config = dict(
    num_hidden_layers=15,
    hidden_size=256,
    num_attention_heads=6,
    num_key_value_heads=6,
    head_dim=64,
    intermediate_size=512,
    vocab_size=1120,
    hidden_act='geglu',
    norm='rmsnorm',
    norm_place='pre',
    norm_eps=1e-05,
    positions='rope',
    rope_theta=10000.0,
    rope_fraction=1.0,
    qk_norm=False,
    attn_scale=0.125,
    bias='none',
    tie_word_embeddings=False,
    parallel_block=False,
    init='orth',
    init_std_qkv=0.0476,
    init_std_o=0.0,
    init_std_up=0.0476,
    init_std_down=0.0,
    optimizer='muon_variant',
    learning_rate=0.0019,
    lr_mult_o=1.17,
    lr_mult_down=2.0,
    beta1=0.95,
    lr_head=0.00814,
    max_grad_norm=1.0,
    warmup_steps=200,
    schedule='wsd',
    decay_fraction=0.348,
    decay_shape='sqrt',
    final_lr_fraction=0.0,
    batch_tokens=65536,
    max_seq_len=256,
    doc_mask=True,
    train_tokens=345800000,
    max_steps=5277,
    dataset='wikipedia_en',
)
MLP neurons of a small language model. Each row is named by its layer, matrix (down: output weights) and neuron, and shows model dimensions 16-111. Each number is 500 + 40 x the weight over its row's rms, rounded and kept within 0 to 999. Numbers have three digits each. A neuron's up and down rows have the sign that makes its largest values positive.
After each neuron's rows, "fires before" lists the tokens most often just after its 100 highest values on Wikipedia text that the model never trained on.

L11.down61:523434515539504474475597471470572516464532533496506498515443508539452469438427591424545514575500503504524439505562548507462493483516448528555489498539471541540461499522447509465471464473528523512522489461449507481471475481505456486573454496524463498435551536521457486515491494450511515472
fires before: "ld", "a", "ad"

L5.down78:479480410535550450556561475410502483445434537498557462401483479608485541506508531533517535462496475423461524510537572474429553557476502566463522482491532455541438562523516479458467439483448559442511481463514508568491520575486391493524498535532463475490409457535549533444469565508443512498
fires before: "ed", "te", "e", "at", "ion", "es"

L3.down59:540477505507531491430507492515446534549489543458496522459456462479433508502507495493527519449524567511538417477516526495445508501513476484517523434481516522479446500548505471529559521454427430502472499473465532456503532552565493541474495499541494416480555510509520461392450557524529520493
fires before: "ud", "e", "ear", "k", "ar", "al"

L4.down182:474425402542496498572530448544534468518475571532449446520520481495426559542498501492498578474575476507431515446473551510565473457443510466513506475501387476478422560513480527450513529535453542483465463497550485502550558532481528450526485520475471501519576487444482554461502482483441494547
fires before: "m", "b", "p", "ing", "ment", "f"

L11.down486:475525549568508476577482478537483488507479511473590545506476478511485518518478459552424421521430583570522581550437551528439443581433463476574437533495505551551506478452484499458556477509486564558560500462530559584464506507490447564534553575523540472528496477476521532482536435535446514416
fires before: "d", "f", "t", "y", "ic"

L2.down85:511534511568485495498496473512426533560487529444516531468468464573440495478454551506508470448528518512510462535511511468453507516446553475559562498565482424501519480457575531433508560460467525498467497468483575494389523523439521504483514531477451519525442522531499474451515492530560531468
fires before: "ed", "ing", "e", " with", "s", " the"

L4.down199:495552513526470538516470523493549426479484510490518497525459476530523518469498517457450511443539477519557526494620536473532430493507515494568443477447479454556513512562508479515518492524480467528484526543445501511475390514495447452525514511452487429459458477504579484549465441527467484553
fires before: " ", " the", " H", " Y", " he", " A"

L5.down421:559499456504489503471501457471472498535479471444473542547462473488513483486518518500524514551496451452449555555510419511537495544485516484543526542511532477501449523556436508588485488449530552447447519450518474510485526517479561416558483501552509521556514499476476466488508465543475481467
fires before: "ment", "ine", "u", "it", "land", "ib"

L11.down365:457444492420475463471446552452450546503493507474495474460478437463444536502592510472490514488486475525517493514452492477560498492452461470457543585536507470509527489436496467570463511458494458509482451483439507437528431544540548553552528540541536419502527460472511528485483569464555585504
fires before: "ion", "ct", "ation", "ed", "ive"

L3.down458:525518485505431474606503512515451506470532478481446584481489587543427509505507519509543456519502491515501512511482489514513428497526457506494456460602508426504455491494565579425492495537537529559507482475518547460517451572464501497511453487456558485440512578449438571471501471475450444509
fires before: "h", "t", "her", "ter", "er"

L4.down156:527590528470536506428512468461474515477489502498509426383492469487510530516554530486465524468484521480476558585427523521535539424570452527468472485501450543478522533520499484536526421569446462514505509548455550536483523466499507477478478538554483512468494543527446492580504524458498451501
fires before: "en", "e", "t", "-", " A"

L2.down195:479464529449510492498530496545488480498484517495530539446477457524466532472482529487537522459459570486506504524526465550433482500487472453507484497465433466467458520591511586505466478512507527464515541535520504487508443519516449504524458524491483551501437464462456508468464550552467429534
fires before: "ation", "al", "ated", "ed", "at", "b"

L9.down6:567488532497570399557517474459500468469497479546527542512517437493527507596537475581537509559488502510477555517512490556527515521588568547469484474506457452535524533446476492539472457511502475510463460467525527494566488503529527531538482512507509534495446515523519554555581528491483503466
fires before: "en", "ed", "w", "f", "is", "ing"

L5.down380:488504540480510521481495549499443510454539503523559442540478515478464563494496547547488463544471495487547508474535537436563547544433447540492519543535452508498533520524479470525545461454463511438516388543486433430434502462494579558472543431472529539485421538548518472502510494477478513421
fires before: "ed", "er", "s", " the", "ing"

L8.down315:523456532486466477490461514463514512459450543493541473525477455511577504503495491552533367511548511445502516464490441484517491576495499486482507459507527435487434594515491526565485493484485500453530558538448477416487413482586481543544499422504510538581357517462580528529546515430473479500
fires before: "ed", "ing", "at", "f", "ent"

L10.down167:564455463480537521479510565502416573495496554508446524484503485466480564485436536507515486496546557441470532502527518492477464421503489553466519511484499549546579502479588502512456547495513434516492568467427498438569501495522441480519551472460427457513543626411496516462497516567502479506
fires before: "s", "p", "le", "en", "op", "at"

L10.down490:527521490462544452478546513484468515559429477533435537511479529532429499503611473508517554467529572538459526426511537448475545519500445543491504452570536484500527471463545488503487518517471528418536438455611508425427506461514457459500519451542539478499500463603445458527565529467533500521
fires before: " the", ",", " F", " s"

L8.down114:515472429496488544538545536532454521471564498512477494456507448455456467498485496490424503512464452433537551511484480493574459511479455454523498589447511421540533480556484568499551427508567526570491419529568439501486538479489509496444423484508495459473546547511525514520494557510497517462
fires before: "ited", "iv", "r", "n", "es", "land"

L9.down358:403581464558515485536527493514438485575508488529467577502444471464528569486476442533483483515419493472542543450481437522529472449481441487552522452561556528479485535499495502516559573474507475525552452514456518531445512545481437520501583552492504477460527482487481426508559453501504496510
fires before: "ad", "ber", "ver", "al", "ation", "og"

L4.down504:427456509501469552454457441492482534507452549468541539470410519529467545528512496515514441537507505548475458482594539519450500464469506456550457515502448480550505460547469485540467519446384490499525495535483547485415448515466538449498457392441594549483508534460512520508531531492452503493
fires before: "ic", "ed", "f", "y", "i", "ice"

L8.down341:525427499444496448541453493494510528517457500549463525451491475567424528511488491521543553493489516510524500485557533524484510468490583461434557486513497450506475587504454510478518547510430490492545518544541465526454448492505556509497509507452474465525527572516501501488514492519445502519
fires before: "ic", "ge", "y", "ist", "ical"

L8.down271:495568519450608497507479461498455522539466458475491568546442523487526523438491508458541556502519498517522482496543537435514486477440522510490589522475564513482543475445564517538513452482381475478582525429525489563516474520465532517455457477561477471526457458585451494566556484426536451527
fires before: " the", " s", " he", " of", " a"

L11.down176:459514449471490435468517557535537505532467470481446478549543507432545490498423527520522521490523491499495487482512515537548554502457451489552513438468547475515494572474532493513410497429510474481502584493549519444475561537520507485518516538516541454518466466506476489482462511493424485498
fires before: " ", ".", ",", "=="

L8.down0:475509519397378563514467515494529525523524528489520473536455442455513419492502461506445531466482526502465503446538539505558546529516500544524545519524483520483496536522550486533481452558446550590451578540466516511497528552533490503439505539533553477498561575558514524426546444487474574468
fires before: "e", "ing", "ed", "es"

L8.down353:440386506493531517475484417542513545553601491497522452470491561528557522510505548493587491427438602525424471502522512526561515546418458504516509525495447564454509495553523472475519482496474503525502480432470503508521561560497535522482460505466520508502470566547507492519521525500458488468
fires before: "n", "er", "c", "ial", "es"

L10.down124:462516499453486485556473511512527471463521551485548539421538441496516535491534516483483464460533515540483503418482549484480409455467515504558471517442493471502499557537528428488412448557496462517523467513458511580471507451517495461559464509441525537484523506499503491533496531469462492541
fires before: "t", "s", "te", "ud", "l", "en"

L8.down375:492492513576465486578537506501537492529486495483440515509434541505494479482481493470514588560511544529525519482501532535447455518458429579458477535499527547515402512496556434529527551524578482517525533409430509579486469609497496472510520532471469525534472522482571534523512441506477549506
fires before: "e", "s", "al", ",", "es", " |"

L2.down6:497520538517497511534513537482448472459449515485546494508560526506518550470498526590406451493519515546516476453530590475432485476538500526508500509536522486587534533508587536504503477544453495505517529487522442511479526599483485528508546546434445542470572596492491514573501514510530560468
fires before: "an", "a", "er", "s", ".", "le"

L11.down295:468514496449458532518508524530417423487510608535463515453411502467487553451584509520502546472547559511500472543584526539517465532471468499496470431495490504499491551479512515455503540487495533507530526480496483523500598462499431538542438480479452452517465528499475445558461502540391544529
fires before: "ent", "o", "ity", "ol", "ount"

L4.down377:479500481448384532583477499530532523497421442432595547459475504523458465509512523558535504514566490492485528520526479502453518574481448525514515500490467450386503598564518498463540496519541521502470509499489488532513426524484487460483444485498495462456521493537566495549449486500479453484
fires before: "at", "ts", "em", "ed", "ter", "er"

L8.down260:520504505473441548471500493543489536481539522515544545511546542491467573478482529481594493498490509488373534393510463469450456410474553514560484501455461465451422476478549488504552479492477442447566556483427583561496521458491490482485576426521529528440457533556465555509526488568484536517
fires before: "e", "ed", "as", "em", "es", "ie"

L3.down416:555484540479463498469483554506546551450508518465537498457510486455451442521505546554445501643471464513477529516436561477531501424458407551454510565467495457545515468506485509499479517508577555544468496497499514489508547504468507615464469503514455452442503553544501518502478536508443520497
fires before: "t", "s", "n", "it", "ited", "c"

L2.down368:568488521517556524492513501453396450517522406470505513491455520472524541444530530525452455541408526493552525479512548457491508536447465571498486427548535479492503516416501454564480538509503479526525477466495413471505516596443546524470484486510542479525524522520477458513550510543464515496
fires before: "ust", "u", "or", "o", "ear", "ro"

L10.down289:433491492486471491462513546499490531509510462536517536544467549468540477488522578560474500523519566519544564537502531531478492471520496546481461523585494497512520549544504432503476433509502521508576483520500501496542440485485535547486472543568438493534514611503478507493500571479466544469
fires before: "ed", "es", "ame", "s", "ing"

L2.down453:471495454542447511465516509419454452511474446449490503542460516468530503552534485499478487550459485447500548453589608497493455559505501486571524429462563434521550521568460498488503470512466454522502519483468484426517545493513513473394502490552483515450528417534458533609589501434487529486
fires before: "d", "v", "f", "g", "t", "c"

L3.down312:563484500488483475496533503505463472500526485492540441501488510466451441496460497449504549515462501582432486555501472478517467499492525501548480503576507558541542521494487547522488534521487479574466495524433448504450527578525518565544542449468484525483537433503457577528520505518415547514
fires before: "er", "o", "ers", "i"

L10.down68:526572491447554525515556515493454526527472452476463468461425505512460530464499471476495446543503540623442467495451487513481488541471488456545501513499569456428427434551501499556534569501449470527436513523557508506436438496473503485525474482460467561502546520510440526530439522505438383514
fires before: "h", "e", "m", "ent", "==", "if"

L3.down124:478501494509504550541539521507497539524532436564468504518474441490518488476486464539538439539559523472496515508479537573458508508505394494543559538540486510497508510426540523491444443389434519499497485517444529507469426546468610444534470573441503458450512491437515464485507531486486466631
fires before: "t", "orn", "i", "on", "im"

L8.down66:546476616470511496516535521470514471437480518555542487438520490525470513425504445506513461514446455491515481555514573494481464478456542536548537507457542511526532494534478521491508436509402457537494534502468476518521585506490506509530508483474451459513468460587515517445521504490528447442
fires before: "n", "ork", "ey", "ed", "ion"

L2.down58:500487426498459492473494519454514535488515456450548537545493468543444500515519538498383483487482460471557519532569535511541481589532542473512522552449576404551489577439468515515502456516415429492465549534538461498487515507492481506480524495498462494473463483463421518561552532567427459581
fires before: "u", "uc", "v", " l", "f"

L9.down238:523456426509521475493513535503490541546495472484526495567584445457495494462550500581519428518506514493462524508463497481473539492425467509434554584552517507574503520459552505457552466540545506472465466518532571520450483491479481521454496499550447531602465582500534572509517501460444502467
fires before: " ", "ing", "e", " the"

L5.down349:539541495462467501468495448562525489510494498444543517563495552544512472546516516479423486547421446462492500510495491471480454458514554480552475425514415483533513459578554445505489454496490451459507534527495481459566388460452534481504498408465449492448469536507493464496479487410495456558
fires before: ",", ".", " he", " the"

L9.down60:508464468479469458551417474469550481467418451454483503520510487489422542476592500490490451509447499535513481445506442484489501475455543472473517497505447453551476439515571557522501525506518517458443458490522535394507485570493521522513459576573460496490507501502501564534445523458506479468
fires before: "ary", "ic", "en", "i", "6", "ter"

L11.down105:424549447526465526551397490531596457495535522518519458479553489465484473527469439516532503446499488547480594526496508532514547458560503433500526519417472444520475409427523490516480453460526522544467526517443512444526467518501505506479440510484455466487536545575507460491511456529529493508
fires before: " ", " of", "h", "it"

L3.down372:491554585526477499498492528498504456440475526535523498548486517532509497538527505529512511520520555475469532472510466498529551489529517497465481394467533460542467480438469477461521435499453475500535508573532555537537524457530489479512489530497439531553490444436460588579488571503494508535
fires before: "en", "at", "w", "ak", "ated", "ater"

L10.down216:531456518493474540541575490563439503513475515507445534480539504507425510498508596561533500477529467535483521524487569468552437463517536517487534528529468452474500507537478503508449507503472508456474477458474482538602527542494507447474523446527431481492520509441526500504530506533543606520
fires before: "as", "at", "p", "ed", "iv", "ver"

L8.down426:453475536533457441490563500446499477545460517531466484481523484473537581475542527523524436489537496516467505504493499517507444455453512535479481554557520531459489491483473476440464468532435517482425543448528537434498463518516400530571468513526511474445504497532498475488429510412461511433
fires before: "ign", "c", "p", "ing", " the", "s"

L4.down201:492543519487482521427497512479483567428465505485507516489430527482485574544487507539510553526495494472526481505522601481447546551478471503577533460569484494509530553499481511518448472536509525511494540455430561532494523516435446471528525488493524504474556526509511537564578542444560493505
fires before: "a", "ame", "ome", " ", "om", " in"

L9.down241:519477546524521452528530516486490474493498598532529504513466500528500465544519486492445537493437545510506429521536481405387475480502492519559497515525490518439513512500483519557431472484515522531486464502492508528427521497441462552497517495474546506456406572489501482458500503525488545422
fires before: "es", "|", "ial", "ed", "ing"

L10.down35:492515517481484495495468592468477487616517523513560510461518546515462540444554527494514462487500497554504573521579487418503569477458492428481555587464521553476524467461515474487462479533511543504444504486395514436478458453551520478477522516542495456500501488603488568521436488505523528453
fires before: " the", " a", " L", " his", " N", " M"

L4.down63:451530515499483513489455489481497492475448513521488496502624567541504517487478508490535529521542489518452556431546456433525552481450487518434438491485505466473445506462534523511493453493474471469518533587502568486520565528588474494542501461471517466537492481424533439521542413457433496551
fires before: "\n", " ", "-"

L8.down389:521421445506398469516534584496498525532512495479504511498464540496522494389455503459518496507476581443460502499457439463548537636447487512531491495472422516492479490566543534487545449513529523537477499523472522431465459476550448451556515557475494496467465508473550559513514465558471436524
fires before: "ed", "s", "at", "ing", "ong"

L10.down384:541513454539441422558456444457482577444469524489527463490402500478533529520553520498593476472506557434478523506498483469478485504459515543489487470544486552563451587522538569572593594538446512563603484553388541503414500508441448502453420452490521491496499477462509495504511475474494524572
fires before: "o", "i", "at", "ic", "al"

L3.down332:444540507505482507471473455476545479468523568527548502524508548485484487469491497457485472628553525493474461592544540511464535458509503508518510462511474450517447515449490536506506475537453497545436449512505431490433536493528561513536501507477415505486523469578476566471496553448536535463
fires before: "en", "te", "ad", "t", "c"

L8.down1:555487559507492495529600507501499439576490502469481489493583481454509526544457521400546436527460441488516562458501472458504473518495467480507531437478520457529557445516533567548469504469441562547467518461569425433445497491529450454526493540441434476519519491515611481554510426496441532504
fires before: "ore", "ed", "end", "ens", "y", "1"

L5.down323:487496613504444520503590530542466475522515485507439549524533588397513500478439489467422494497578510556494515535514498468532526517490494522521462515547471447446472488512456570543463458485522455552537466522513462488519502509533542523474454425504446479489518458515527507606560558476421583494
fires before: "r", "et", "le", "os", "an", "n"

L5.down101:526489462526497470553512535534551502579561500462444480484486536540526483499523450533533590507532442458484504522586505445510466465561504437452504535561589567463405540560509508501528546525455544504479548537497468544453464578500525455410419473562470399506495516521482531555536460488538512416
fires before: "o", "t", " the", "u", "i"

L2.down38:597543468542457496542481487523473489546539516493517424524470493524438511516474548488508503552513513591482448527492521506524482525472507477439615468555531527441543463433484432550519585461399507457512493518514438446432550534461492501418477553533519488391472428520446462519653461515492447499
fires before: "ch", "u", "ited", "an", "il", "ct"

L11.down266:471455479479500517412520492521514532515487507446497508500458530532487534532485559527556477467553473482563530514499586509419491508448446520520446532501510498447523453515549486437549482547421472529536540479465502434527502532515520499488423485467458453531483480541489534406510572589493549525
fires before: "ed", "ing", "s"

L3.down51:526501448570565546554568530567519504603519513522535524530483496584469435510457522493526503482597488509508455546516530470530524513478527423516515473525540508472554513443464559473489479549459476543418491486490455444478620495510492440478510468457484489467445477469595494494502452479500422515
fires before: "\n", "ec", "ic", "e", "ical"

L11.down196:518464477407451537462514462587523551489500535495541549506376477431476495552505502578581534436525595472474471443538539457508515473510461495479499485478520552415488502502497461495494472535450445506494539563467509449502502537502507457530498470477515477485440510492473521529423515517467547497
fires before: "ed", "e", "es", "er", "ing"

L2.down417:526560546495501496548497538527517482518499540475459548484559514528481426494478452466449456506564488524426482491526546489460535493470507553505483500507457499431452503503528395534485441490535444504524441492498552527541505497527528469483551469460441554500491528475536521503414429461527478504
fires before: " |", ",", " -", " (", " R"

L3.down203:506490507537525473504472439555509495446516481489508506431503412543512529531530439470487534486464502445487555494528506510508529449530513552479441544603463539505524478538503444513521437464484554525503531546481474513549373473470510481506489542462523483463486464476532510538594487466476579534
fires before: "en", "ed"

L5.down317:528476473538499547523551519471448470595464500483528495491491561516507521441480495464479488560471531533493516473562539419497505528536497447522531485546528509529492506500492523547475511468496542573520529530511475499507533543444580466473498478479533524431537447540529546545526587472564517587
fires before: "port", "ial", "p", "ation", " "

L2.down17:507404455483413496494486523535502495454476545489550545494547478501461478543450508474517457517454562532455484507516562512477492503494473365473434555492531474596476449495506526470521525537442500527513556533484527553530469503490505497503513460481510460479509504517537515459514504466599595457
fires before: "d", "t", "ip", "er", "ag"

L4.down395:503531602491499513431530528514535495513566478543527520507440470501513505474528495487532462504549511521526454514500532482566385496447506515468522539529429489524518475509529486521448468534449574478505488487440464465486495504488493527465496447521460505496446447551429564474486522516498566461
fires before: " a", " the", " an", "s", " m"

L4.down170:481481504511480493511499507487452523459548515549486533578518519472492545542555524557459486590478520462510504522521552477560469490474466529474452492514422527431456524470520535511517559566417462456497512400458495500550430583523541502512474479521568548504497515584511458568534518446472549478
fires before: "ed", "h", "ing", "ment"

L4.down233:490510406504433497450532536526453552450467582539502505535517576494477494488510464539563491467474505514454510499593436445446551525529555465498516489446500434541498527413523504447491501495510469602496549537513501473514464536457489474542445558498491593517411521422463441482522422504522474496
fires before: "ld", "tern", " ", "id", "e", "st"

L11.down334:537539574471480499486445422468470432413542471516514536506497444541533463501501465543502455501518526527541493498537469463592467522486445493556506475493470433443540521525476532484487515502485451480490426516472450533527554521523493567527473420571527505476430490519499465424404528564487502481
fires before: "1", "2", "3", "7", "re", "8"

L4.down270:538472520465465446545516443457486502480505460461490506452538529557490468530514504538547483564477526521526479509493515504527505480477463407579521522481535427508550484460528531651519538503441542530579558431574493443537485450509483537477475499531550520451562434473505480482472436531491502453
fires before: "ro", "y", "ch", "ies", "eb", "ed"

L4.down8:537491508560522506515455523473510476559492453531455464555503516519537555511473510479518475481464505477496523636552492541541474500469488521453546516522507488558539513480498476500447543519508392521545526468448537569523476478530504444545461524517469527515462547500540457536551533474483530470
fires before: "ic", "s", "in", "e", "ical"

L2.down223:534538443512491512567487456469499424414521586494488541408500500467513575448498491500524546533484517522507609492445520479518497508466456401481543509499518475557467473500530495476461507536568475513505475447411534588493434524497542482501526501509506406490524451478494499456510490453493542572
fires before: "ud", " the", "f", " R", "t"

L3.down234:498436525472518490483504480446544477526575520487486465530529503484541548496482430491484614609452499563543443499498607475551587507466490535496443548398516474486471526513485550543537510545458558501602470489533574482548532497546531593482480519460511461461508570507551568553506546414487476485
fires before: "ut", "l", "al", "u", "ions"

L10.down308:517581498503530480487415459460488481571514456483514517474552505422450535483522503445408492434515502513560497561531513552498458509500447427491467466422439512471520518523483448519451546538478518492471439525540539509488541485478429484535496503509542455494558547551442530503470466522507479444
fires before: "ear", "oun", "l", "et"

L2.down161:539440483581460453447475519499406506472460493507517440503518501568508520535473522430514493611470558408459546539522513423518520498520525531501458512523557530555513557522465476483533533475475470522556496479503447504512566501510487525452475475465499502468548473526484495559503550526444495419
fires before: "orn", "um", "ack", "or", "o", "i"

L11.down286:457566490510566517520493454556513489504477415458489455552518516390514437521610466527450474468503504465511495490550518523495495502440479442480533504445512522462553538484390476553542456448530491524533479507528519491461441520521474455487471533475545576508539511507502500480515511487459527469
fires before: "ore", "or", "ed", "our"

L4.down51:481524438465472579575518480503499475510511464499513439449494501523512505447410483526477509491525448521522572511478461453542473505502546498527510476556453533533533519411456535482516465529526448537505513590479462474504527530536540467496494458501459451498494454548494518502516481545582530493
fires before: "\n", "ly", " "

L3.down323:462422582549506489496524568544507540530426544420586537424529491523565585519465470519522490484499475531440520550544533469540487446564442501475579469476507492436513471449485483449421400458391487482469507465507530519470529484460447468500494511522505483466566489529544529499454534508468482479
fires before: "ear", "ed", "ork", "et", "s"

L3.down80:484527433529550501456496506400499512519423542501458509481472415443470514520492447566520498520448488438484530421512501497555501527439578472423499475467477461476495533515504476490490548472496509529504493442446501508471473508503537509481497492477480436548475433524489513440485496525499530488
fires before: "ag", "y", "ion", "age", "e", "ge"

L5.down137:497511510500504519529464531563418522551474446459432504517479448545435509497509507461500477525489442556559504510500485529466444521467477480519550482517452521387504497466496480532554489512407499506505373435508566501447522463507437497549461527547450448535557541563465525533402488528527519427
fires before: "ear", "l", "ro", "le", "o", "ly"

L5.down307:490480518484517477501488507431569414519459537464450494453431491514490511447502465479581496422512487527501465529548485441492473500498545400492526497516566498550471480580549538460483572517556446537474529499519459530457506542560593497490508547435478498569525526481514573499522456490529480525
fires before: "i", "b", "orm", "on", "o"

L11.down46:484479542434454514520504435448563506417534543493456484519450527554576495530498482532412504505489444443472402523515520498551512519524456527502458532490425433463515486490510429556473520512536580605581444422503517482453566510559511537495608475494547461532476428597509522532464496540467520490
fires before: "ing", "s", "ed", "ers", "er", "th"

L11.down457:515514563479501527465501518518526521542500554538453548449464530543436529499552489564504478490472525537521551477516552502548478481455463494518537492534580454523476428580538501529484508569482542501526527471533481528469458556442481492509505477534473432455441502523391504572510579494424512493
fires before: ",", " the", " he"

L2.down328:563490530467458515489490476476513522490584404545437434512496553554501527522507486500490517498562488497510441524488514497437509520519528543490573494407508465478461554524526510565474469514513428461547496482561542439515558519483542550469506595515449444479460496539507522499586464474501526451
fires before: "ar", "in", "amp", "il", "an", "ur"

L11.down40:471523478507479497483490524505462542545493440552494471478490526445526532488542529503528498541521540488515465518538491536513489499496500524498531547489536499465603568539496506490522441465492521504517507502496492450446484519529526551536477412539439486471495537488552440531465498463471480472
fires before: "ed", "ion", "or", "ions", "ing"

L11.down494:442429453457510540516502463518476476449540464486486470517474450403464460496462517493483401500441473449535448428507495484528506524577542468482507561470500481497520474504513494564589522515552531524526453443427499491498479519564491570502473522478483530544492451478495518520471538429448562485
fires before: "ed", "s", "ing"

L2.down245:519513445503497542520434520495479474448501500496490461476544485443453518553534511499543488446523487495434475472403518508581479440488498506497473528449541477509423490562531506557451504491466490586423445514503596564497524495478512492527464549529495515460511505524452547468452562507554447535
fires before: "ess", "ic", "en", "t", "ric"

L11.down179:536450521531443468524415495527509523496425449485493435459536526560555519486509522591495514497525467482593539469471486503453490492462493537565590505483485640492476476453517509558542498489503422512521488521462476483497459488453538535521443426443522554414560569483499441561481528467484484473
fires before: "il", "0", "le", "out", "el"

L3.down314:463453494480522563502474522478500532465494548505477517467512455508491496504564508450520515491542483503446471457512450573554452454537434498468497529507533448454444550500478528383449534468515508495455406436485556538482462526499565478519540403533513511539445578498459524455571496471469477578
fires before: "ed", "ition", "t", "ing", "es", "ic"

L8.down469:474511438510487542519516525470499481520540516509459510546520550471614474507487617437452459526439537550503453557466538495524476496501447494578505576478499579578553432493550418460520514476464474519627465481525487487462490547489465502540501456543529507546476537505456508551519542472567417499
fires before: "s", "t"

L2.down507:453541454473451537490530501465528521497478487497552487468403498508524468534539533480480463559448503489504530351545545549463494553493505421501537512529453517541505538521514527522445520485504491500542530442497523501427451489531566519440459426465511513595538558513516475492532541487419477464
fires before: "ic", "ed", "ice", "hed", "o"

L9.down380:463477474486442511463535499549491508475508507557467504462411438549536552557508498493415510503497490500434406529528504470550527556532458486522523521418495429565447543474502529512568447524434508484509489492605434504598523522515462478487542506466485470497498503422494562539501505451481497614
fires before: "ut", "ct", "c", "u", "is"

L8.down108:514472504464517514464591466522481472439545500471535530546480477516608489508491470487518492508467479597555423456523519574502471437512414507533580569525486466510529507477485524468497515555445491538519538406518527514522510538499515473527516409525511528518489530503483505521428473461512495468
fires before: "re", "ld", "ad", "el", "ight", "s"

L9.down311:459538478491471533462562425549536486554481453501477461522484518504492500549464478464502508482569576494503500505504473494524542478504540472536540538395462424561471527420515470514577459499496494486499501481549434520510549541536543508530519503529478541606512520484553555471611508542497545512
fires before: "t", "p", "per", "or", "f"

L8.down351:414528535421543586467471455478460489578500545451447480466505514456503506523476528561489509428528577483524564464513512589528438516495488482546526439536463440396528501418516558510463518476555520529477489478492455545443552556578500537444497511519501524525586466476532441537473528528426510470
fires before: "m", "ent", "and", "ate", "ity", "ount"

L10.down428:470485463455540471461539512467517517510441471495475502446444488532442524480465518476475526509509503515529461467494569499505521371505472469522564549535537508486509527501531539474498493498499555502573496520467556481612497494597523506510502573555570487386494525494473502423487521453515487470
fires before: "k", "al", "ated", " to", "y", ","

L11.down271:481473468515428559445445501510458506528466513501471499402528480534449486428502494613551507534457515581519530493479480531461476527509472519428523506572491488564554449565498527502492568555462524426475456496526550496510466462530490473498468443525518471529485513469493586465531528484482478562
fires before: "ing", "e", "es", "ed", "i", "m"